Weights of a small transformer language model: 313M tokens.
MLP neurons of a small language model. Each row is named by its layer, matrix (down: output weights) and neuron, and shows model dimensions 128-255. Each number is 500 + 40 x the weight over its row's rms, rounded and kept within 0 to 999. Numbers have three digits each.
After each neuron's rows, "fires before" lists the tokens most often just after its 100 highest values on Wikipedia text that the model never trained on.

L9.down917:561437585512489542451476473505526422487492537502501503481566449520508547467434452436526578543503532515526536494511552498540498514513503479427450451532496418507497565527420537487510562481477501512538516515457495514530546493464554558491470591598519406439509524561542478516464483474483509493427441513462560492444380559448460510510497513465506543472529530559534510525536394442542485429486
fires before: "the ", "which ", "a "

L5.down805:545501531524511540454453495583456572454525514524522458522473417454482542504515432480525534490454400558575535476520504493483516478486530476598569513495491557468475483520533525515507513496496454490479531491498539495517531449536463523599450487433522477556454490526524469468460539484529493449500527474531543473562525486512446541528572506511484543544519446451495490452563445503535487450519
fires before: "\n", "\n\n"

L2.down1045:511457536481516494540473529506569472465489467491584521433561476589509463475477522419434475493574480449523498377574463551469427474476497502521532433550553519478521482528450490537483436550514559447451557452557490442492556508420452506484458522438503475468487520470500493500541471452507483490490492470483443476556459571499390474461542536501483540519526506514489491523461463507495481464505
fires before: "\n\n", "\n"

L5.down1375:541517520561528539583467503489503511407478500480488494516479473470412478474489493448467524540530478512525477476428556517492493546593467524461505485534437544463507480509499487432552509460502546499475501436504480519422480482450515473567522492474476553539531560480476500505567502528551461521586511529546540491501530547481532489531423536531462457470548552510531490549461424454489438500522
fires before: "- ", "| "

L3.down1085:552493523438528456467535501483494456457421548525459468441503562575523505479513438460524468421505441527479544493490470520586419494476566558450458497497495508502529497468624535513403452500480436447498499519555560407494546476528492497509460443514442522466533470526460562533524494480514558476512509476593538574441607499515542462534529419546500542495541485484436566476495524506438478491543
fires before: "\n", "\n\n"

L3.down1017:506473524558589509513486487472446496533467471531492538536525466480500496512541525499535485504524471569523486476551486518510474522461463418476444539498489449545560485535508505514447496464482475450543510526474489465473513556546540481481458497481551488496564512434433602494570481483481514490500507521461516423468492489484518576466514550528479485560464423524368521540485525473585361524537
fires before: "s "

L9.down1233:515481453466487405521500487463444534470477518465437493518565525533607459493473510426465463501420466507559510551485462525474524424519512521486571514519463510463491479501467502509501472536504519477438515474510426465516468465550479505517554478448499520479526549465473562520466496505528488467496483402557544411504469516479567496537525497489498421560420484589550510517513521465558462500427
fires before: ", ", "American "

L9.down410:537465515513500459464503503448470518484434517464419471451521471499500428432525468495461565456495556507483519548467552521551506541461558443498507499415551467524547498502527490505518407414554429495503439489479559466513486485494411486511550440514443512442489535526462535486524537436501500456507514509485506472498479448595458497475458620499499535516511545503536476492509468486482470480584
fires before: "|", "\n", "| ", "and "

L9.down336:478462538568472486522522458465503495486530494387477505493498489517448525491450534506494468566512493434498521484533509464412494453472473507455535502494516449423577489456550531476514461504498542512511558457510482455490500516470488423454525528455470486419608526537500509500541493488537499529501477407414503548487498468536486514457453468501482504435567483474499572556415478503506492457500
fires before: "in ", "to ", "on ", "the ", "by ", "at "

L5.down686:493449503461504547520475536516402458522515490507492470430550508457511549527572468511508468430547468514590501465479457497548460478510495532499458488573507500504529494538479488483484491442493559438473434436553475564536532468466533440469579502490518527551504448504391429484591490485503467424551636532568479531558517476444472596476490504467448466473503466496478532522468448594484461518532
fires before: ", ", "-", ". "

L2.down297:516540505515484458546555521501477496361413549524508490518455497539472551515539526503504536455562438525526508492475516566489511558526469496457460465530548466452523469551521516513484478487546552496514409425549507536535496478467517506531501500498513541536482545435450478446509513507517503468551537421460456430517500521509490505484478529554544527480565583471576473518454553548559478481481
fires before: "- "

L5.down125:520491485524429480511504453528533550492434505479467474488446494496512543454532505503556570555528508523423520485523539519466528444544500466506400501507490561515485545541492457482553469482550444498446502556471522533428514511560479559489525473474471438474470515483540511532541431482531541562502544449468493468495491544566469478501452567543542420501490537545519557546498519528484409574421
fires before: "of ", "in ", "and ", "such ", "by ", "for "

L3.down240:527524476523498513522466581567419531544514524507553529515411467514475487506542518457560516556512554522526457487463493521571549549459519508484551456525487561538474487477524598476408418486476482551493459533502469490488606482530459533513462478485484519495566567590537493566519566548530466520538580484547465510429551450567459500494495404552593512536468486480557539493466480532650551438454
fires before: "\n", "\n\n", ","

L5.down23:482485528421511488572526484480540436463434497501518457473573605473528477477469436498516492533483509537519497515547421541509526496519425534576443500511486458537514481560479449463456515552497488468470539494526499517559535483490449491472467531432525533482475564489434500458422507499538571520441537529528489442522491541471423587474534586518551524540491547540519536502531466543478552487509
fires before: "N ", "2", "\n\n", "\n"

L2.down1478:539502502461543524513484461528530514403440532512530478500489493449535502486444519457484602473563496566406481477430554519522492533489497476439550499453477454512436509493508468426455540517538544510500494467468530494516515535521487518490500466516464458445512426471455531513515550524497485500478505539474524485514505501530462538494447448503460489489493516524496509598429536518444539509460
fires before: "\n", "\n\n", "as "

L2.down1049:515484526503501521499512463524494548524511517462407578532448397512517517533495480468519522466420520504497535541505523504495538406488472503537418553513474452558475462444528543487490504507456516501492452539581498494500414494504462575559397523470470519467515542494495490515490522558584545527498505482520569524447484560459535524533476511480536478554554472529427491437560462570453417489505
fires before: "| ", ", ", ": "

L3.down347:523558532467544490502511521458533575522470524481490499455561491502487537495457473509423482480511516544480435504524523483412541473497474509499494504510541494509486514478518515556533470539445518484538541471473532523459474447497438479463393508556519547511562446469518482487540560562525460490575481539540507434507530509470565505506472511459474483495453486544530440528426506473582536454514
fires before: ", ", ". ", "."

L5.down983:526489495416468418535515437438571495478575545492492495514501526507492432485419466534529500529473483484469460475466458483510426457527539470525435457514447477543503517492535511472460505496473458446505489546485470509447594512525506477463514499527529470496532482540518511515527502504431418476488546531470423498484538465449504591468521560502535539499558481539411536476504534563452391545473
fires before: ", ", ". ", "he ", "."

L3.down1384:506533461483527497532569560500549535456479527523566460632475520421370568475563535465459542582455480568553538550463556551565485508486484496450541528526487514533485480478470500513501507526471528515529507492475494519489484548540512548497535478417514523507503516451480488471519520448516544534511531484468468498470539506535445516493434508504469496481515478437524474515435513520487555454522
fires before: "| ", "In ", "The "

L9.down193:479481462541497564486473533492474454512505445498519449496573556435516483534555509448536450538504535465523552482499552509512498516518502508489487499527484569487588511473482502497520534468457501496433531512561538570520493518461579558538558584570514553442435464484503516530468468477536491547496469490453518513429508503531495494475549521497548544531561521454530487460439590490530512480480
fires before: "4", "3", "6", "4 ", "3 "

L3.down891:553520508499583496423470467500508560535510485471505494530441476504461471444505533544451475494513478467555504508563514452524463516531429482475566523615526522511467468493504460570534527507556471557509530480564502535529438465561474470432491476471452561442502427446515486365531537466509527480519502480540499420502532475458518497539453453545476496444503467523420463512540484487446458531525
fires before: "- ", "1"

L9.down397:500456470569436548464436443565437458516492498477503446482496533565508480497519491485486532512492540500595480498475521493533546448558485529532462531472534546570501446516443453519486497434494527527548523509510484496502548487548465517519545529497497469578495421483536603550544474436592464531464555485483522548475466563524479533436481492510544448512508452483539540514531530426455509476561
fires before: "that ", "to ", "the ", "of "

L2.down487:512505507470519589490500492541409487507518472479452429500465459578523489560473552500465486460508493491539513433509588532435509549460496438490494499432418587422491473481407562423452499558442509539532499588489516503518536422469492451499444499523470466451505531475484439458508513520541487501488520449511475524446538515538492580469514419526468455493472557516510488444500473465532519489505
fires before: ": ", "(", "\n", "^{"

L3.down1040:479546488499514458549494537472492557485496459486526561437513509510546482528498499524486504499547488509526539531442445537528492499503490490510468510547495547433489496490484560513558503511481513416452407491452464513508517478518535458515478520477488442483512476479541505492532492487550469460589500447554448497439482518537518507480448500519467540436482513454462505498441519474487541422533
fires before: ", ", ": ", ". ", "'", ") "

L3.down848:528502503526576502551500491543524485472545512500494487577470543518438469530565475457547509479449552542549500439562499503502542528536506509439542456536527496521518448571526500475466543535514547541508538418540454371524523467474497438462521545554510450517416563468564491544444411498520474439490496498501480474559447509515528470561522497452504527484462452510433482462491384552557471488526
fires before: "\n\n", "\n", ", "

L5.down713:540560534490488525502492471476498488471540512475462451535559545539557510464531532416491467546470485447513535532519399510485395505467444449520531411499471531562530537452448490485563489497500539495595522501479543459488492488483509502574501541473462502427474477529434537478489458517503524467538548522411539487533541531390451516523474534501519518489503549503539510514522536493503530499540
fires before: "| ", ", ", ". "

L5.down1394:479425492512462509447466475495468530494417367473480524484504479445520475474494541485455493535553503525520431459500542489496459439486470511463442505523447460486543495482532526436568455530504544487547461493420582484544565504446534496539490520523568530482439531546476480514507547542542520455501470441468522583501563509411522490484427459473545473499497453497481519477444479529461457451390
fires before: "| ", "born ", "198"

L5.down1331:542477539438478500545454449568546473499490435542570513581486594502496524466575483494458562494561485485488546512495408492492492552529483489464532468513452559535458505531483571602497486516462466476467518495475558448579441469504505506469561503512576495514478552484535473468469514476479484590495476474471447509539429486544508502488470453529431515456508488548483526414533514404428537485503
fires before: "==", "and ", "in ", "to ", "of "

L9.down762:566415510501452487511489429486579485462573440512429497518513481522470396483488528487415520533446463509458458476544480452503461507472520486526489515542514518460459523496440497460502507383466586543532505572475480515455442461527482537535510541522563450541500526461522491530487482481484505464482479529431481547461498473534442545503573488501504435518551517472534487520477511512457511466496
fires before: "and ", "in ", "of ", "to ", "from ", "on "

L5.down385:534491513527463518491550561430470479392487531451442467499551510526481521492491483504453480492524449525522499534531532482484520539560471558503497453565474501496506495498511513487537505544576497488433405552512460517489464522467463546505484612499439566496517432606462486477573431552461405450556437486523499531520499547439538478457545494424512458496481559476529461481514481517583536509466
fires before: "| ", ". ", "–", ": ", "."

L3.down1260:457487491427495491490494467495547510432471474495505488504449483523434560442552494538441410521542434484476564491535574453454498529519481502485509493484485448484515437505410468513464559498502465480554484503516462561520537455489451486502548531505509531528532494519491444494580472466519482487492547477511554544512408499529480462445501524465500566472580453472502548442516540465538512510547
fires before: "in ", "by ", "to ", "on ", "dr", "from "

L2.down597:507556574467553459514538479498444447589483488462558482540458523503569502445508528462512533471507482588434473466478477491450449544454598481535512478558516492535495530486513512581476472470521544482513447532525446478501596542521507473531463523456565548491493497478527515497532444545566466352539477505558536412520434510506517570425519541462538479482548458530459507510441468501566455502518
fires before: "s "

L2.down731:502504456485387440425500435499532486484478531474442393528458525514478461468523483534495544474517437551455485473481507553496495516522532515492511504534508494505560469499578490507482535532536542562501508573545502511558514523505480434503478554482514494560537512473531500541551496505516421512447466453524507470525522506519523455519435489516497505466506527462587489478502497516372500469499
fires before: "| ", "|", "\n"

L2.down1177:564450519462532515522535457494480558512510464537469507486509516548549512535472502489430553514461485525565501457509456444554438533463443439527470491543549539590443590480506438509490462519519449462460574498509497530572506498473531514512440509448430471470504485527428569531522581530513508539454491486484501465513449544468514527496462478549590485461489590512484473500475478592506485528564
fires before: ". ", ", ", ".", "- "

L5.down18:482540464437573498514410502548516471491517456498429516527554444495535573476529458432431561587519521532523463510496515496540528477517524533482527439595420543470554506511512427480472444450524590462509477480500505568502509472454524476490553541475510520457470539488514517549466466486491504472557532533526525416511484542548440536483468522483500535464522546525539479531499507457493412505496
fires before: "\n", "\n\n"

L9.down589:545560439553474501577482504440504517475505548498573493464526456539464435489554566495515514502536483532512496534519490488528510536485512458571529498483395545518462440473481509476531555551498476492522507571450512510501541474579534548478577496498482474458475465421484508446399612451496501482483479497543522561484505520516528440460492504487604519477515513522530553509551478481450538545492
fires before: ". ", ".", "., "

L5.down419:475433515532473462516459459504511563484636530439526445494440475514488470558509505468500483515510492517509472492510490491528428507529442486450500503595555563441481569484542546542529453561466571519522548461554542510537477452553522452451495494512530528482476487467508441480504498545440478430427472514524488484474537495486555487510459468565501550471523502488558546550495466482463436534560
fires before: "- "

L9.down1271:528449515500490516430502478535415491423548453520450539503575471388518446483522422509444474565521519504532522493485518533528483470489544468456528455526445564490509465538483496493432486475490578468459400556455507568526557537508529487464494513462474448468452489492518493505515499383479517453524494528564541509478455459533444539448505443518478519511528465508489492451543507522438466580483
fires before: "\n\n", "\n"

L9.down232:572431514531476523494473442441521525539557466500464491547546510487486524488539535509480466537504488408505525496502492497514502513532547489471491478479529481527578547544502488517511522525487519477460480485444480471479519537512501480489455546541542548445510549501537506498523502466547524459511467561533528387563503472431506509429555517578487480451490463502491542464607482464488527492475
fires before: "| ", "|"

L3.down1068:449507501571545525576536456490547495429468535459492492474476565512478527540509518539455449527458553524467517491556467510438475499529489508433494486495502467519449427505445578506559422592546505542514454450466521451527456515516407428415502517512483465524491499450454495531459542513460499484463389427539484550504381526515523528460468511510540471462507491517563561461502474514544452508481
fires before: "by ", "in ", "to ", "with ", "on ", "for "

L9.down417:472404487461479479512539445527456514447577503463478504453529508494480560448501518471488532419475506499479617481520469519543550462521362442546498511641554465521458461496562565534576426572526491447443485538553470519504471506551501454485492606470491412507459453488433492436480535449514506505506585530489485499538500509521394510489492518544514470492482547558493523608525535509448468517538
fires before: "in ", "to ", "at ", "as ", "by "

L2.down1384:452508552470526538525503538464509528538582478496468553565519486407471480475517480499493518525457550517457472516476485511504511536504551529523478385420493461474561497493518572494559543536489518471539541526485441598552457467417526497505428557608505512442527483425472579551485472522538504501492518505482543472493571541488533474470544438542593493493523513592520548458495476483457507464414
fires before: "| "

L2.down430:583517528472513450517490503557501518528525532531497505522490502539577451513487486554494557485454459580497451459480512455514447512509493433457513446468535484570493598473588474517448527458556507587441532549452437498500477521562489532508516477509521486502574479499484547563489548390439505477490580496522449484495500493515580574513414494495462435484494487455550464478537468507429434529511
fires before: "- ", "| ", "\n\n"

L3.down647:513423510521505502471486529475520468445525524461562475454532498518506504477577495554452489494489497599562511568464472478487534494492451491517523458545461487524491489515556489490471481536533546606519527489482491532517499437498532473527545516494460608537496536505427496399540487512481496520465496470550494490475485463508506529575480554430465571539498410462518480411465514487503472495518
fires before: "- "

L2.down1265:518500430397509548507556497494521414445521553537504548419574470494506513524428455505506492490534471556594551545540503483581521576473547515478527522441506506583511543506494462480505490525486551441477506540509519538486450506511474532486454520634509517449501572464489480505546456499487480451462546523591497536528540448485525556469485496491462429478493526517562515482522522478505545489517
fires before: "| ", "|", " ", "% ", "L ", "PF "

L3.down667:509455502559507431458452520532516462490511510468452535505481524508498500456512489515582557538563486438494487483452514487583589510555426470548473517486446494426523514538566465531513469430445482497543477489434490450427545536499518489480486433505516538494489537525464444530567493571478502515427499505579424518469475473475500522498420513448438469454469506517534477537505442535573510503499
fires before: "| ", "\n\n", "|---|---|", "-"

L5.down1102:553473516472509442558525474480506522451494575447472521521553535533533410484442581529455498441488508465519492490556480472532456421501470467528468481547436488487492441448529510620503556487485564501500494538502531407542472527530460523469503426526549515465540481506534491545457479490469432512483452619521526486490479516505505506474564542504548526514479428475528495493501466437561452435545
fires before: ", ", ". ", "and ", ".", "'"

L3.down1163:452472513456490519578475486494513522481509492522620510522471471500453475511523536511452474518576439552534502466547486538500461546514511504430500486461495494524458446511513514456536497515515494445444472438502463497505588482555504469511497464496521498523525520548490483558457561488464474488482462483537559508439533468506535512513516472523464449475535463535516448581479473569424521482540
fires before: "| ", "- ", ". ", ", ", "he ", "the "

L2.down905:573513484481455512508529519484494480443491515476477478542445555506549459403555526456512580505460519595406506539498490498537445524508478488546502509477519441521461462531514541514472531495471512489579533513469545459445491447484455586498552425490492517549514540483518514466489502516544512439474454481487489432498513468512455517582533544492483436507473491453416483417479521421492469504406
fires before: "- "

L9.down1462:491503504492518478518478507477544468496486493494460543457553444452512470473537493486485452460462511507489496399504516487482530491530492454599566497519529521475513498548440481519464514484496446460473466575535507576524449474503578470465485496459563523514545450439503490489462529457439520515523453503569586499459420472479495533496525510502500529457532495478550514510500506482456429487499
fires before: "5 ", "5", "4", "4 ", "25 ", "15 "

L3.down1145:535476556527469584450517471490529544495430474537501505502527538473484475470509553466540534508498504473508463510481487491521486455449497492540528533456477477439530375474509486564559469460462458492518525462510509493549584524482570494483570489521515521478403550530490438447515467554507541447460483521543513510455571539460508557509471516491540489495519508525506456473554502507481479496527
fires before: "| ", "medal ", "199", "201"

L3.down1224:521530473490507554477492579477499429502526444504467494493503547483468464496508428533526526484489469515528514556472554516503505464495496489499549490555427520532585418541544547575562509517517496468502532558518426433527526525461495536505522553476485489500588481495488478466416565411473569501539529550539485457470435533466439536513480520529496540565479512446502575426474477482488428429536
fires before: "\n\n", "- "

L2.down729:519579491557507490510488547540523548468480470459514463493483575527507468512538510516509439531509515479512466509494436513464479476435545511470503541501539455537533453542512505518489436419502543467516465469534486493466511480569436504492482485489458517498553469488497564462483454474489485567524481544517521453498450424524483508495482510450499508537547445511517492521486490475493467562587
fires before: "| ", "\""

L5.down638:511517512492505469545437440495556472509524550447561555523521501476520531487505458541385510455560575515521529545541544473481437491469537471505452489563472477418537528527562538513521553474513508447482473457507537547564514474498520521554530440505521483479510454455561514538473452523571482487504488469552504538530440447449564506500522511532525463457470434512466510551517541474478511461508
fires before: ", ", ". ", "."

L5.down1445:472453451495518486531547539591497509483504521529541487569484458492398496531533469466412504561394448506426504523510541539497460524500518499478527540453500473523463525534482513462448533526468477507494441475514519498488519514541516557570499439495449493517522481505454523447550576484563534517556529510527505453512545522471472607455455464503515557546545459579497468490458524512475408480538
fires before: "\n", "\n\n"

L2.down133:473512565473537552521506440564540508455465534536430536535471479544532571442425540478518433509556566514536418506526478477486498452474492441464485522515511467496525406500559488568476441492573521506433489451471592539550463472469453491517499540512482481458548508506505512582509504549484484465507474480492477558574536503458463524491426529463499575521498534526498476543518488462549467477587
fires before: ", ", ". ", ".", "==", "===", ": "

L3.down79:503497550602503484527506560526550489498488458553511556441517596489474528497523486498500508523436492544467416544478486448534536555522485529538484527479503522502469433478517485502549469497573466522522511500535450553594422608507477490506485524489446527508510519468522506439475469543415494532454452445502535498486446554505563498432435490472473436438520527522524510541496556548500553535538
fires before: "\n", ". "

L5.down271:496595447505460509527520519522444485473484509464489495617504456491500554505562520565500453487463511505495420574527420531492447436494492504453496465520394529491490532494543531531478491437580517477489465520479494552492551497495557516519472473437517520523562508443428458513536490471480480513543533513485524466513566579463451520518448515525482519473540524499574502557462489449477479549560
fires before: "\n", "\n\n", "- "

L3.down819:499529501493600455493438512529473439525489494553487535500511464495465489486540485532408513545490508408480434485501582479557468497506436574485472457499530425434400540454529510511542504481472629473543455545506557537519459401503481470527493535579471486561503428450490520419533500526557447465492562518453469532518472546487524444439460502454475506517513497508507551384529501509490510483500
fires before: "of ", "as ", "to "

L3.down476:477561491472545538458451474517484461573465467421547455525494549548476565448518518480527516499512514514474483575549525480422481497594595444524507462543488587546498469516524512516513512451459529482452453519444554452519486475490499567500557506472503517459512512481460461535459513471503514483535521519518477587529453553449448521526437578475504526503534549461507469500495549498531456485503
fires before: "\n\n", ", ", "\n"

L3.down918:492529618504454520462543530446395497551437510408472496504517503596474546444471541489496522479492510510516486580547431489463481544494465427466545448511494513507483496464443550500472480520506531548488586545561476440511488488477500408482438537523469465445517542514488515600466499466474476445524441526533519549468549523513537508457456491527547537455480545523520527480442567454527494523513
fires before: "| ", "the ", "- ", "family "

L3.down1481:512483600547556497462452462425609519523409496490483515504493476458525504515503480493497555543472486467494437565502508491469488471529526455597405481551513477498441513502522508572508492474562466499432492516548496483496470516491497466540516483438497529481557546412423550546525518550461481482508512533525496527488499525498480525496536459501487497460516437572409603446533527494509475460437
fires before: ", ", ". ", ".", "and ", "the "

L3.down1258:435545566450478538493518497491555473504538544455523490535492532449556446471513519633518435511455533526506524508453513500475504510450461547459456528494595460483492446599516461528425524448545440542495568520468402489516498550531514483482438499437510514539521461530512458483458498531524488398483478516505484549455519524507506571479521530490463550454483413528485507447431511461439462517505
fires before: "|", "–", "1 ", "2", "| ", "0 "

L3.down260:516521453500570468448527542542534469515521513510506508521576505479426516534480534500567509489489467446456514421487482557525554505479499502492488577434519493471472599498402467453459514492550502419541485490512488451558502435502581497466507500493591517427490511505502486485448546454514488459444499598527560551517470445552460543507481453535521458538486504471583464460483450362493446509533
fires before: " ", "°", "Votes ", "% ", "0", "W "

L5.down266:605431452466513479447522500422480524457480488466520472490551504471432505508478551496506506507487485488524428532517463552549491551478574492521489480504465476548478511527532486485455493496527537471523515459475508471511528427581537554511485491458468480495463458498485557416522507510559471556545531441494481623507431515475468500486511468491477535607532492570469473542509489462489492503490
fires before: "\n\n", "=="

L9.down1292:551511457510510516513478505513477525438525500455488490553548561490475497491675517551437537467577508441412530495504544543492468465478441490541526526567523479498471518496587548530569477449575546473529528437542475477448439540474506491476536524525529494546483553438493533501449481451486568523491457514561494435539493506484488508525464483458550487465477456529524501565477481530532475481486
fires before: "| ", "|"

L2.down680:487471498510414499468581429456507483505473609501464512565581484485520431480557504570488515484459495467427507472493474524478510512468425493443458442549496500516489482463510523458504469483507517498485538475519447488555454504494479484465491461450425444541503453501503482450563455505544515582429516455439521514444504541438554517474508455497515548470433458585402540513501487478492509524496
fires before: "| ", "|---|---|---|---|---|", "|---|---|---|---|"

L5.down890:498567495499509497473506566483537494505611513509511512491473486517426394505599518492519525500447382584540528496482573515468539487478556456485539525511539509557509532456484488490480511527506505540454458510423524511585491488529482562579509475574488500521503455519480431494549545494461529521519525504511453474519478404501502521499517522520443468495516551468507485467490467514434511460540
fires before: "| ", "- ", "201"

L9.down922:526565501401439553521603468539527490498444560521576512439522484464468527488423552583463513455584493471564475458503504439468533525498469540489546519480467507626512544523482530470555505522449493532438509569541448533516493513529563497554511572516488474469480498458450520539489513524530477475514494467525523558515535454476495474500596522451513467524507458494439506498451525494442502501486
fires before: ", ", ". ", ".", "es"

L3.down1503:568505537459411548486487555403457454547531559432516598517492507596486432477492496478518535465479523489452579596482581462503486478547491471521495531558545557487428475559527520522509489484526526520515514503433490479432553550554483485485431495476464503480444500410510480522489525545491504564523404492489498457461522493420525524510411497455459567497510517539521474542495479511512482438446
fires before: "- ", "the ", "to "

L3.down1318:463478460531533467476535504419537487470528538493532508487428484562444480509510523579454569458504492540476503541468477512506501505533556497543464518538528393506501589481523405496519469486549570507538526512431466487508521459530483520486455500514558446465471473496512453499461456500561487524510491507474458530540458518496462415512587523526466494469452471516455492516482474478509455562551
fires before: "\n", "\n\n", "the "

L3.down998:493517464556441585496543492503519470435476524501515450538534521574503541492491472498525576586432486508465525492541535483459534560578482434483453461515493446565571571504541554545523488526536527454537515449549514501494520526583492490515467542465420473574537474532470448475520542491500523506525494480592545469486461542493484540551475523527541451485536527528467465478492512543533502502526
fires before: "| "

L9.down1311:569509606478501457477486509448439496506407490516486445507475476505536435498453477412538484538483523423548539551533448467530463520529498451553519492544499577528583498548445509501434454500476542520491489491473527475480481552456480423457512466455489428529516484458497475444483472469477415530520570536428519565557433491495548475517515476533479486560493559522528555532487453531499554441535
fires before: ", "

L3.down44:611508564488474426484537456465498456510502530511518519456535579483531489536572527483589544494586481510497437530524507433506513541521489434471506541539516435477511500433432514451527524529485477541505558435529503499436498551482494478448495493520548441514533563436566459522501477451488523522502478461517604438545484493476516473495537515493517581533459530487569482447507514482529411457467
fires before: "\n", ": ", "the "

L5.down1194:473562540498410509463432492520445472474504497449539521511574450475426512560495501443517481543477461505517414508509512569510510527624435483545448531535482468509409516470490497521473466469500533490436471493467520432604503487513425566518523488494524506463463530451491381442474496455525495498460497513487455505523496555460449499517415498484524460480490526532538518444471482601487457512515
fires before: "\n", "\n\n"

L5.down912:509520500534452514530482462490458521482524504449519471475495583521460410467485517535505556557455517559486569462457439560458528532514491524453474553557482432528489417490515500468580557486439542426483502467416449474469514424486459530495591480528502546519530604549541529498527550495504442471517469503466459490467452447488464501513468521448418519481522524488511535518511502494442508551514
fires before: "| ", "\n", ",", "|", "\n\n"

L3.down835:544522502472471515486570487469503525489492506512452489504551561492516530470476512485551422541452502447537502531497465452501514548457529485440585507544504576414454503470451473462481450479527470470491508462496510533490501492393454483417466523541485513443545460458457584447490500511490541533528483505516510455536486496516505472494518526519494517470508461486494475514453552548448489491468
fires before: ": ", "by ", "in ", "a ", "by"

L2.down830:523527486502554593505525510439532445485465458512493435447506474462479469477549460525458510518457537559542410521535477560529558476490501523540566486446535492495490516502526576487502492509512563498459463490533461502564520497523546554522529551474503517490490487523451531454559497529453445530508513544486506465493443457510490502553511483473538470578549471525542507470413450483527496457506
fires before: "\n", " ", "- ", "201"

L9.down473:541536422468504532549473526497498480455498569497477544474482552482494477524441549465472533490557458545522500566561532491566463505447448471489493479500490553552510544461441432536567501501451540535534478517554448477552546465507546518447473483517541525502538512557477486510560582554473513544512441420442505517528552534392543534436474528458476451484454452461502538541587568501514596535461
fires before: "4 ", "3 ", "4", "5 ", "14 ", "3"

L9.down770:481450490502443558508428443454535471499475503455476441532496537494468491479558464447440452493510478500518527558568516502508579544484485458578561484585446458500481521561611505608519558488576465471500517524547529448518514499536485517525496494584525482451469531564553548466481506563456532511486479459475523486515484513470493471526469558497462411441459492541471510539550473502498541475513
fires before: "3", "4 ", "4", "3 ", "5"